Weights of a small GPT-style language model, trained from scratch on English Wikipedia.
Size: width 768, 106M parameters.
Architecture: RMSNorm before each block, rotary positions, no biases in attention or MLP, capped logits.
Training: a variant of Adam for these matrices, 1518M tokens, 5557 steps.
MLP neurons of a small language model. Each row is named by its layer, matrix (up: input weights) and neuron, and shows model dimensions 560-687. Each number is 200 + 20 x the weight over its row's rms, rounded and kept within 0 to 999.
A block is one neuron, or neurons of one layer that tend to fire together. After each block is what it responds to, as a language model described it from the Wikipedia text at the highest values.

L2.up202,203,205,217,216,168,175,180,182,235,206,222,190,198,213,189,205,213,192,145,177,202,208,195,199,160,190,223,204,201,224,180,214,237,194,181,160,217,150,220,153,181,187,200,207,202,203,218,220,166,192,226,208,181,200,207,201,207,202,207,197,199,221,206,186,180,204,192,199,178,208,231,204,191,199,207,200,168,167,209,162,206,205,207,181,186,207,231,221,163,208,187,194,178,201,215,200,156,194,219,234,187,192,185,208,175,206,189,195,221,167,201,174,192,178,216,241,195,209,233,191,201,204,210,208,224,208,168,199
L2.up1577,171,172,209,203,183,216,230,201,179,193,253,180,178,203,207,162,206,186,217,178,190,216,158,223,203,183,202,202,201,178,200,230,201,209,216,208,243,178,194,169,208,210,230,199,191,222,233,189,224,224,247,210,166,163,197,195,195,204,208,186,176,202,195,195,184,204,218,227,209,185,203,202,197,203,209,187,152,195,236,203,226,223,180,205,212,172,188,219,214,209,156,179,172,199,214,228,202,188,212,211,186,235,199,186,184,175,198,201,236,200,198,194,207,210,176,204,220,231,178,200,184,187,223,172,207,228,164,177
L2.up2186,173,198,186,181,205,198,228,183,198,195,230,195,238,215,189,202,204,220,182,204,210,214,169,200,188,192,227,195,180,189,226,187,193,220,190,161,194,184,165,189,217,204,185,216,207,198,208,244,207,177,223,211,182,179,189,226,196,225,236,205,232,200,199,221,166,215,212,238,197,177,216,189,195,187,205,220,188,221,207,205,188,208,243,207,207,204,166,223,192,221,191,174,189,188,205,204,184,183,199,200,206,227,211,184,177,175,194,211,207,171,183,194,201,214,199,224,239,194,187,204,188,195,186,181,221,234,166,203
L2.up2281,194,202,183,222,175,197,225,184,185,243,197,228,177,224,193,144,198,192,176,197,185,179,198,208,190,202,205,202,207,207,227,189,187,175,199,201,189,190,187,166,183,184,195,205,173,212,223,214,205,171,216,208,178,207,148,172,217,179,225,203,195,212,171,206,190,206,205,232,184,179,218,210,210,191,201,212,157,190,213,179,197,195,200,205,186,183,212,206,212,221,172,221,193,130,184,221,220,164,184,222,201,200,204,208,224,208,190,206,215,174,188,148,211,189,212,229,201,173,175,178,214,179,223,205,173,193,192,196
L2.up2418,226,210,190,189,174,208,189,191,173,209,195,222,190,189,210,213,195,199,194,167,190,206,199,213,227,191,209,191,205,194,202,221,238,226,221,192,180,171,200,185,177,223,201,148,182,230,206,218,207,226,203,173,185,185,191,176,213,200,221,195,215,202,194,185,169,193,211,196,179,198,257,205,196,207,205,203,198,225,205,192,173,213,196,196,198,192,186,227,169,199,220,185,210,201,235,205,207,173,184,216,200,214,219,202,189,229,205,220,216,173,180,196,174,189,217,205,226,207,178,169,204,190,246,172,181,202,201,220
L2.up2761,150,171,168,207,199,198,214,207,194,220,214,193,204,196,201,209,214,195,220,204,227,184,167,183,232,198,201,178,211,207,212,199,233,223,233,228,206,201,190,187,205,163,196,191,213,218,187,209,226,196,241,196,194,193,214,173,192,195,197,192,191,216,202,227,165,198,217,208,180,202,211,193,181,221,201,225,161,173,250,199,190,227,205,183,247,192,222,205,191,205,183,177,154,202,207,212,203,172,209,207,222,182,236,169,167,224,220,229,239,211,204,190,241,200,149,220,211,219,185,197,173,192,188,193,170,197,209,173
L2.up2806,165,165,197,200,196,216,214,200,216,204,236,196,173,226,220,185,253,221,188,246,247,218,185,185,170,184,207,209,163,211,186,229,239,208,186,214,197,159,220,185,204,190,208,164,213,206,187,192,189,206,239,198,221,193,163,205,177,195,163,186,187,195,185,230,177,234,220,229,223,178,210,206,237,183,228,203,160,177,219,189,187,207,216,203,194,201,190,204,201,185,187,212,177,207,238,208,207,202,194,201,197,223,184,207,174,209,228,217,210,220,217,177,207,205,173,197,219,176,235,172,180,173,226,196,165,234,187,211
L2.up3068,183,173,171,207,194,247,175,190,150,205,204,193,184,164,207,173,211,196,241,209,233,212,243,180,234,208,216,190,216,180,203,199,226,222,216,187,160,190,198,175,214,194,192,189,218,215,175,217,179,220,197,188,191,157,208,182,164,199,202,191,201,192,220,194,143,205,217,210,181,209,237,219,141,186,224,188,185,185,211,216,196,191,217,198,254,181,180,205,192,203,205,183,193,222,219,210,191,188,195,221,184,199,222,192,168,178,209,227,231,217,217,207,206,212,170,226,225,214,209,185,195,217,211,208,206,199,212,219
Description: Clause and item boundaries

L5.up978,165,198,213,188,172,203,180,182,208,218,199,199,219,184,219,198,240,225,171,224,199,155,218,194,197,225,241,175,174,222,248,208,200,184,205,167,231,197,206,197,221,224,223,171,201,183,180,189,240,195,217,212,212,190,215,199,201,175,218,197,208,204,189,236,201,185,179,228,191,253,206,208,201,199,215,189,192,238,210,189,184,206,200,176,195,242,201,203,196,203,183,154,205,203,205,209,205,191,184,193,239,196,184,206,209,212,216,176,185,195,205,215,231,211,168,188,215,213,253,211,197,174,211,195,212,204,204,177
L5.up1369,176,210,167,187,188,247,199,174,205,199,182,177,169,185,205,202,245,216,228,181,213,177,218,196,200,199,199,171,185,201,204,163,194,191,179,167,238,202,171,205,202,197,229,214,218,193,165,201,199,201,204,209,189,206,214,216,201,194,245,155,188,226,187,205,188,192,214,222,200,208,192,195,179,206,203,224,174,204,203,167,212,168,219,174,203,211,199,189,215,179,142,182,206,201,188,220,224,208,186,206,184,182,191,213,210,194,232,181,175,190,175,164,199,185,186,211,195,216,184,199,215,194,230,196,226,205,189,229
L5.up2077,202,212,206,162,169,202,189,179,174,220,179,204,218,165,194,196,243,196,181,180,200,196,191,193,208,219,237,191,197,227,232,226,170,216,176,212,212,188,177,194,192,195,196,200,188,203,162,209,183,217,244,216,197,174,206,182,192,182,221,188,200,202,213,204,179,162,211,224,191,189,184,212,207,223,231,210,201,200,214,192,205,191,190,164,233,204,151,202,194,197,226,204,201,233,179,180,225,189,205,224,216,182,185,201,197,224,197,234,223,189,211,207,192,144,203,195,190,220,208,231,191,213,207,189,212,189,212,185
L5.up2932,171,194,204,207,191,180,192,203,194,199,200,180,227,194,191,213,241,203,199,205,232,196,226,190,225,184,217,186,209,186,190,212,220,238,189,159,208,210,196,172,187,182,176,190,169,206,220,219,175,227,209,177,226,139,215,180,222,187,169,141,229,219,184,208,204,202,233,228,201,219,224,197,184,265,238,196,210,190,228,209,199,225,241,191,229,236,183,230,180,212,179,172,201,185,211,205,239,199,197,190,204,206,203,204,194,204,224,232,227,191,208,195,201,188,165,216,201,226,186,192,233,199,208,214,186,204,158,243
Description: Preposition tokens, especially "for"

L5.up918,186,161,216,201,147,192,208,213,195,160,223,195,191,182,191,198,237,235,214,173,205,181,196,193,168,216,206,223,205,206,227,181,190,233,178,226,254,209,156,155,208,221,233,185,169,192,219,202,195,184,205,221,251,206,173,187,190,201,210,198,159,178,168,211,212,185,194,215,175,236,186,203,244,198,188,181,176,190,169,206,215,208,206,183,183,161,219,190,204,193,184,192,200,241,179,208,201,176,215,217,202,224,235,215,200,177,174,196,224,191,212,166,217,209,213,223,226,180,226,161,212,204,218,214,194,207,195,208
L5.up2025,189,190,197,198,194,199,188,204,202,179,216,184,206,153,197,215,231,222,188,224,217,188,220,207,175,199,201,156,193,177,202,178,207,210,174,160,209,220,190,191,192,203,180,191,202,188,216,233,214,204,208,205,201,181,195,177,206,186,176,196,163,183,223,220,200,212,183,183,172,218,190,203,194,224,185,198,162,184,214,216,198,214,203,204,219,212,209,183,218,186,173,168,209,195,209,208,171,225,180,195,227,202,247,188,185,206,196,202,250,212,216,132,205,208,178,191,180,195,198,149,195,176,176,187,202,215,193,204
L5.up2297,190,189,188,177,240,236,214,192,198,210,196,202,216,168,196,191,252,229,199,178,185,218,219,220,193,179,195,168,235,213,201,218,178,178,200,194,195,187,207,164,186,210,196,216,198,196,178,179,191,209,208,220,240,189,206,171,187,196,211,219,183,175,179,193,196,239,208,225,197,190,187,191,201,208,198,217,188,187,198,231,206,225,246,218,197,204,225,210,205,191,203,235,197,201,180,177,186,212,186,206,190,203,223,180,222,234,197,214,188,215,210,143,186,217,218,227,199,186,185,193,233,200,206,211,172,180,217,197
L5.up2411,188,190,204,190,181,234,172,234,187,202,225,190,206,165,195,229,248,202,221,203,217,172,179,187,181,165,201,205,190,154,186,192,223,186,164,191,235,191,192,182,170,231,203,200,190,214,198,234,210,208,217,191,193,187,221,186,193,216,204,226,180,202,167,210,168,213,160,214,173,204,181,204,211,162,147,184,147,190,220,216,211,185,222,194,185,219,234,203,185,173,219,180,200,194,193,204,181,200,200,241,226,187,206,200,201,207,192,187,197,211,207,183,208,228,184,194,161,180,217,198,179,195,188,185,190,215,163,209
Description: Empty wiki-table cells

L3.up957,199,213,201,212,143,202,154,186,189,198,208,204,189,217,166,188,217,167,199,229,160,200,214,190,189,192,212,191,215,178,220,193,207,219,218,224,187,227,146,204,240,182,184,188,213,214,195,201,191,193,239,205,189,205,190,171,194,206,200,183,177,192,174,182,181,213,201,181,149,236,205,202,190,200,203,237,167,182,210,202,216,232,215,172,189,201,171,229,165,211,171,184,208,201,250,203,207,224,180,186,223,214,210,198,222,223,226,206,233,187,197,156,202,197,199,183,173,223,203,164,195,212,208,214,217,180,171,189
L3.up2188,177,213,211,201,159,180,183,193,173,220,219,196,178,176,207,181,208,183,166,187,194,204,210,215,217,191,224,145,200,204,183,209,220,181,221,180,244,198,203,188,198,180,202,204,195,195,219,197,193,174,187,197,204,212,209,204,206,198,214,194,203,203,169,214,188,199,198,221,207,228,245,198,180,199,212,202,179,193,211,175,229,219,203,160,184,235,195,196,182,198,171,170,203,208,169,216,212,184,165,210,150,200,221,198,201,181,209,195,204,172,195,140,182,196,195,222,223,211,177,179,182,207,183,188,222,214,189,187
Description: Section-opening sentence ends

L2.up279,220,190,237,188,172,224,196,199,186,177,199,234,220,180,181,214,220,188,169,208,212,196,203,199,212,183,228,208,212,213,222,220,188,178,194,177,200,213,164,174,184,186,217,213,222,241,184,199,155,222,231,232,216,196,215,204,189,230,238,212,185,190,205,219,188,253,198,226,191,190,207,184,195,161,207,214,189,192,215,198,231,207,190,188,183,187,200,219,214,205,212,204,188,218,196,217,207,200,195,213,227,198,203,206,215,198,211,194,242,197,207,193,204,201,192,203,231,213,205,200,166,195,213,230,210,214,214,191
L2.up306,162,187,208,203,205,213,190,213,144,197,236,204,231,206,230,207,210,177,207,235,229,222,161,178,196,222,226,214,202,214,221,221,228,190,201,168,196,210,143,182,218,214,210,173,198,185,206,210,175,242,196,207,203,200,184,210,199,213,202,183,179,197,205,209,183,234,198,203,198,222,212,172,218,182,205,189,211,194,226,173,248,215,206,211,174,194,189,208,228,209,224,212,174,213,204,173,236,185,212,198,210,217,193,171,198,180,194,174,214,212,192,185,211,162,160,201,163,191,214,138,189,164,220,206,240,214,198,221
L2.up1014,176,190,209,199,194,219,192,158,199,183,220,220,210,205,201,166,197,184,164,208,222,180,207,202,193,171,209,214,208,186,178,195,237,176,180,196,216,171,201,167,192,220,216,182,212,219,207,205,208,252,221,194,234,181,200,241,187,221,195,189,160,189,198,220,184,186,217,215,214,218,169,191,206,246,188,192,173,223,211,183,230,170,245,189,168,194,189,203,189,204,162,193,226,193,197,201,195,205,193,229,175,210,196,188,196,228,184,228,227,201,207,190,201,198,200,233,212,212,222,170,193,202,226,190,196,173,208,204
L2.up1360,197,184,199,243,172,240,191,196,182,199,191,177,193,188,203,206,219,201,192,216,193,178,218,241,228,205,186,190,208,174,227,206,196,205,229,206,249,219,229,186,204,186,189,195,191,192,212,187,166,207,210,208,195,202,207,203,236,181,180,211,189,218,200,203,207,210,213,223,214,185,203,192,231,204,207,196,173,181,240,206,213,201,212,188,207,177,188,202,205,192,174,209,222,208,197,208,229,169,214,200,201,202,214,165,205,201,219,174,214,211,229,177,200,202,184,216,178,170,211,211,189,220,194,217,182,217,235,227
L2.up1436,179,194,189,223,176,252,154,177,198,232,212,190,194,192,200,184,192,215,213,224,198,193,197,168,210,218,221,203,177,168,199,184,224,211,211,179,232,215,227,173,201,201,190,221,222,197,193,192,191,200,244,206,206,175,209,189,206,209,228,203,208,189,208,176,182,217,233,190,207,205,255,191,215,210,222,209,189,183,193,212,208,242,190,196,178,208,195,171,217,199,166,141,211,207,217,203,219,198,175,183,203,197,227,163,189,155,187,169,205,199,221,184,211,179,191,201,187,217,210,170,223,224,167,185,207,192,204,175
L2.up1823,183,198,211,232,184,205,186,201,196,190,209,241,189,230,187,216,217,198,171,220,210,182,192,215,189,185,217,190,174,173,196,196,179,192,204,212,224,225,204,224,219,210,216,181,168,224,177,234,156,209,232,196,224,161,213,227,216,204,197,212,190,202,165,192,215,211,198,167,189,200,203,196,207,202,212,213,151,201,206,210,230,205,205,198,215,203,153,201,203,225,190,171,217,218,199,206,270,192,184,217,216,167,221,214,216,207,234,208,179,220,210,188,203,187,180,212,215,235,209,206,160,215,213,228,197,201,217,215
L2.up2609,168,188,181,204,209,215,185,244,212,198,257,206,205,202,196,182,187,185,183,209,237,176,229,191,203,200,203,184,184,189,157,192,208,210,181,179,201,183,171,186,220,206,203,184,194,200,167,231,189,173,211,197,208,161,180,187,225,204,220,227,186,220,222,174,213,216,205,200,199,194,230,206,205,190,224,157,194,197,194,197,244,226,218,172,227,206,181,179,208,213,207,175,208,237,183,211,230,189,200,235,199,216,188,194,199,162,220,209,205,227,219,198,199,159,208,252,203,175,219,195,209,212,206,213,203,200,195,199
L2.up2737,186,189,193,176,196,241,190,188,196,187,196,175,175,206,194,204,243,215,166,217,197,181,215,222,180,192,233,203,197,218,225,189,153,206,186,235,201,225,206,196,240,195,247,213,225,251,173,229,183,194,209,194,216,180,186,217,155,201,213,208,145,204,201,206,165,188,208,195,186,189,205,198,184,196,185,211,184,217,207,209,184,178,228,156,216,179,210,223,198,232,177,188,199,219,207,217,210,195,204,226,200,198,197,229,206,170,227,202,219,236,207,204,187,231,175,209,221,218,212,177,188,212,213,241,185,193,224,212
Description: Preposition "by" after verbs

L2.up630,204,187,185,198,173,219,197,181,188,193,231,217,230,211,162,200,247,196,222,201,234,201,194,185,215,197,206,189,208,192,172,221,200,215,204,189,214,220,196,179,207,182,206,180,205,204,199,223,219,175,205,214,191,186,221,180,207,225,193,197,210,204,171,210,231,213,189,207,195,213,187,167,185,167,239,206,201,229,211,177,214,200,201,219,202,189,199,178,222,215,195,188,184,205,175,223,185,194,162,186,211,211,192,208,201,170,196,205,198,189,215,184,171,214,228,217,221,203,196,182,219,173,212,184,183,174,157,192
L2.up786,192,191,205,184,175,208,192,185,190,203,209,219,179,193,187,201,203,191,147,174,222,186,188,197,185,205,184,196,174,221,175,220,189,213,209,183,171,202,236,204,218,182,190,181,202,232,211,212,165,241,225,182,198,142,170,202,192,175,203,183,226,196,220,200,205,190,195,230,207,191,209,214,212,197,201,215,211,190,191,228,187,246,178,175,222,206,201,180,182,225,205,211,215,235,215,188,207,207,204,194,244,196,163,215,165,227,189,191,206,179,243,206,210,206,174,217,220,200,194,181,211,212,196,199,188,193,195,210
L2.up854,163,207,197,195,144,213,188,215,188,183,185,204,230,219,216,182,212,200,165,185,229,219,209,241,207,205,185,185,161,193,189,248,173,197,197,188,182,201,200,214,181,201,181,215,150,182,182,237,200,175,219,224,183,143,204,192,198,180,198,215,197,197,213,200,159,213,222,192,184,174,206,197,174,200,219,170,181,185,190,180,186,214,208,197,218,222,207,215,214,201,189,155,175,217,194,173,190,220,214,219,230,187,223,214,215,172,175,208,192,193,192,206,178,209,237,198,230,215,167,207,186,185,206,207,197,247,191,195
L2.up922,188,174,203,217,198,215,188,207,198,181,227,174,195,217,161,177,206,212,234,230,213,203,190,185,181,210,207,188,215,174,224,197,213,224,189,228,219,203,191,189,202,209,191,191,200,226,200,200,195,231,223,200,194,142,189,189,216,199,186,197,179,210,199,189,161,208,231,214,203,208,182,193,209,185,235,238,196,236,210,198,212,223,185,223,188,209,201,178,193,205,187,179,196,207,241,203,179,245,205,209,206,157,219,182,210,232,200,187,183,210,218,199,199,195,166,191,200,203,208,196,216,207,205,226,186,202,191,182
L2.up1033,157,164,199,179,187,253,212,188,200,214,222,197,204,198,196,201,221,195,202,201,192,186,187,230,210,163,220,192,200,196,212,190,196,242,204,210,199,184,196,137,181,201,215,154,173,236,202,230,207,206,210,191,171,186,193,219,219,235,189,195,222,190,181,215,198,230,237,176,166,192,221,180,176,192,202,189,137,198,195,198,208,175,225,187,161,159,181,209,212,203,204,152,203,220,223,228,203,223,197,210,196,213,190,219,212,171,170,242,208,190,183,207,195,200,216,188,189,198,193,172,191,205,197,188,169,207,179,221
L2.up1092,186,201,238,185,190,196,216,160,247,178,203,244,232,198,172,173,204,202,176,217,195,206,226,208,187,205,211,216,215,186,225,182,202,163,193,196,208,193,205,212,207,188,222,171,195,202,195,176,228,190,211,215,213,149,215,206,188,197,221,198,221,220,177,207,203,200,163,206,206,218,191,187,167,197,253,161,196,203,196,179,206,218,201,188,196,230,173,177,204,188,252,209,204,224,235,228,189,222,201,195,213,190,237,185,178,199,201,202,198,210,197,192,199,206,198,197,233,193,198,160,230,198,181,204,221,205,188,189
L2.up1399,194,199,214,199,156,203,156,213,141,223,235,220,230,208,190,230,196,191,220,187,192,182,195,196,184,220,232,178,204,203,185,241,189,212,198,168,212,181,204,153,190,195,201,175,180,220,200,189,171,176,228,209,222,195,186,202,192,158,202,198,199,184,209,158,176,211,176,216,191,213,218,204,194,189,221,191,156,213,183,246,196,247,232,200,205,228,199,221,184,178,195,186,196,235,204,169,198,181,211,172,214,217,177,178,185,195,198,206,171,195,206,191,205,181,214,191,234,206,169,195,206,174,238,179,235,182,171,212
L2.up2508,198,162,201,194,165,201,186,175,202,179,210,230,188,198,199,181,244,208,184,229,203,215,189,201,199,194,205,212,196,190,192,229,215,216,212,194,190,234,218,201,208,184,180,167,198,170,191,219,195,223,247,195,199,217,209,219,226,195,212,204,181,184,195,196,222,209,212,195,202,170,209,203,217,193,223,177,200,219,191,223,199,218,197,157,239,181,209,208,212,207,222,213,249,206,167,188,219,155,207,198,221,224,213,222,187,217,179,199,165,188,187,205,234,206,201,212,231,209,203,154,193,207,204,177,202,205,201,229
Description: Table header cells

L5.up904,190,204,214,186,206,193,204,188,199,235,199,194,173,185,184,184,208,181,191,205,208,219,215,208,198,216,226,208,225,175,205,211,200,199,219,148,222,186,201,180,177,188,195,205,182,193,235,164,228,193,204,218,197,231,181,186,213,192,223,201,225,238,194,238,165,208,188,215,177,193,231,187,165,191,224,186,183,203,218,186,227,198,190,206,191,238,166,206,180,221,157,205,183,179,221,210,191,178,202,221,180,164,200,186,224,207,200,175,223,187,172,182,196,191,225,208,233,205,223,202,202,183,210,192,201,166,184,180
L5.up1278,216,207,200,200,185,202,205,193,200,225,233,196,210,225,178,206,206,198,215,228,208,200,229,216,189,214,242,214,190,209,186,212,213,203,187,177,225,210,160,188,189,202,189,226,230,186,205,199,225,224,214,214,181,212,213,185,204,189,222,212,188,221,213,196,145,191,182,169,186,178,180,192,223,198,194,198,129,219,215,161,212,197,216,232,169,209,199,187,176,209,143,160,224,172,204,205,197,209,212,226,188,186,191,194,199,189,208,232,196,215,184,188,178,191,215,223,190,210,205,214,190,185,223,205,197,194,194,191
L5.up1784,211,173,202,198,172,230,201,218,186,184,220,210,218,203,222,196,215,171,209,178,188,182,202,212,219,166,195,210,216,179,220,185,206,224,232,179,221,189,228,170,187,205,189,204,171,201,203,185,223,179,192,211,164,206,183,181,197,200,218,182,183,209,168,208,178,215,227,200,205,201,191,179,209,196,239,192,208,215,230,200,195,214,193,169,180,207,164,196,155,219,194,202,226,187,200,205,199,205,172,171,192,180,182,215,186,181,211,176,208,199,233,196,220,209,189,187,192,190,173,176,207,169,191,185,214,217,180,194
L5.up2570,186,165,149,209,196,213,227,210,198,202,200,205,189,189,191,202,167,169,214,181,220,179,252,188,228,195,218,181,189,205,226,198,229,209,196,210,176,219,171,165,155,175,225,211,164,178,211,191,206,231,232,218,179,226,202,172,172,223,185,240,173,216,180,189,208,174,222,231,211,201,190,213,219,196,209,212,209,201,220,198,202,182,200,155,219,178,161,217,202,200,220,187,220,188,196,190,193,204,200,192,236,175,156,192,167,218,205,176,217,207,211,205,193,158,195,206,212,204,211,174,177,221,202,199,186,213,165,190
Description: Sentence-final periods in biographies

L3.up2800,161,187,193,247,167,197,186,186,187,218,224,205,201,196,189,194,199,159,202,238,163,198,184,182,204,228,188,190,192,210,193,200,247,207,164,210,216,197,179,155,220,196,208,236,177,220,215,180,166,223,204,201,184,172,166,182,200,222,202,168,196,200,184,188,186,196,232,216,161,160,237,204,171,194,217,227,197,164,218,203,259,195,177,209,204,202,186,188,198,199,180,174,193,213,180,198,200,178,211,229,159,217,208,141,220,200,210,189,170,195,192,167,218,169,165,175,203,174,235,161,208,191,174,202,228,212,233,206
L3.up2908,189,180,221,151,184,191,175,186,220,183,195,255,205,218,203,198,184,158,174,179,195,173,178,192,201,195,239,224,194,209,179,224,211,168,164,189,187,222,186,188,176,186,182,183,194,203,225,185,173,192,224,194,214,204,199,161,205,196,222,218,190,200,199,180,181,207,235,190,181,204,222,222,202,198,221,218,159,204,242,188,203,202,194,196,161,173,184,207,218,224,189,211,232,183,188,177,194,189,229,221,203,208,192,170,195,178,186,212,210,250,228,196,214,155,190,185,240,200,187,184,190,165,194,221,221,194,187,206
Description: Means/margin "by", table pipes

L3.up355,196,179,175,173,169,220,174,221,187,183,220,192,209,210,179,200,256,173,216,207,205,197,189,196,173,195,212,185,180,168,220,160,183,228,190,162,221,196,229,193,195,183,200,173,165,208,204,233,173,185,222,172,190,195,203,197,196,216,225,196,183,194,173,226,203,205,193,186,170,224,230,194,239,215,214,201,168,192,172,199,198,192,228,209,191,239,198,215,197,195,214,183,211,215,196,203,208,240,202,186,200,187,184,168,157,173,224,210,225,191,177,199,161,207,185,199,191,173,194,179,207,167,223,172,176,253,187,208
L3.up576,171,179,176,151,196,185,191,209,203,189,214,176,215,177,229,203,216,203,191,209,202,210,208,197,178,159,218,225,229,231,188,210,184,220,191,202,236,244,195,186,180,191,190,206,195,203,195,215,182,175,227,227,202,181,187,198,202,228,193,197,164,189,152,197,194,205,174,214,176,205,210,209,168,209,196,171,169,163,192,215,217,190,232,190,166,179,181,205,212,201,154,218,221,238,236,161,206,217,183,193,218,179,170,213,166,162,222,204,227,191,207,202,195,190,214,212,192,218,193,187,206,223,225,198,166,184,194,191
Description: Table header cells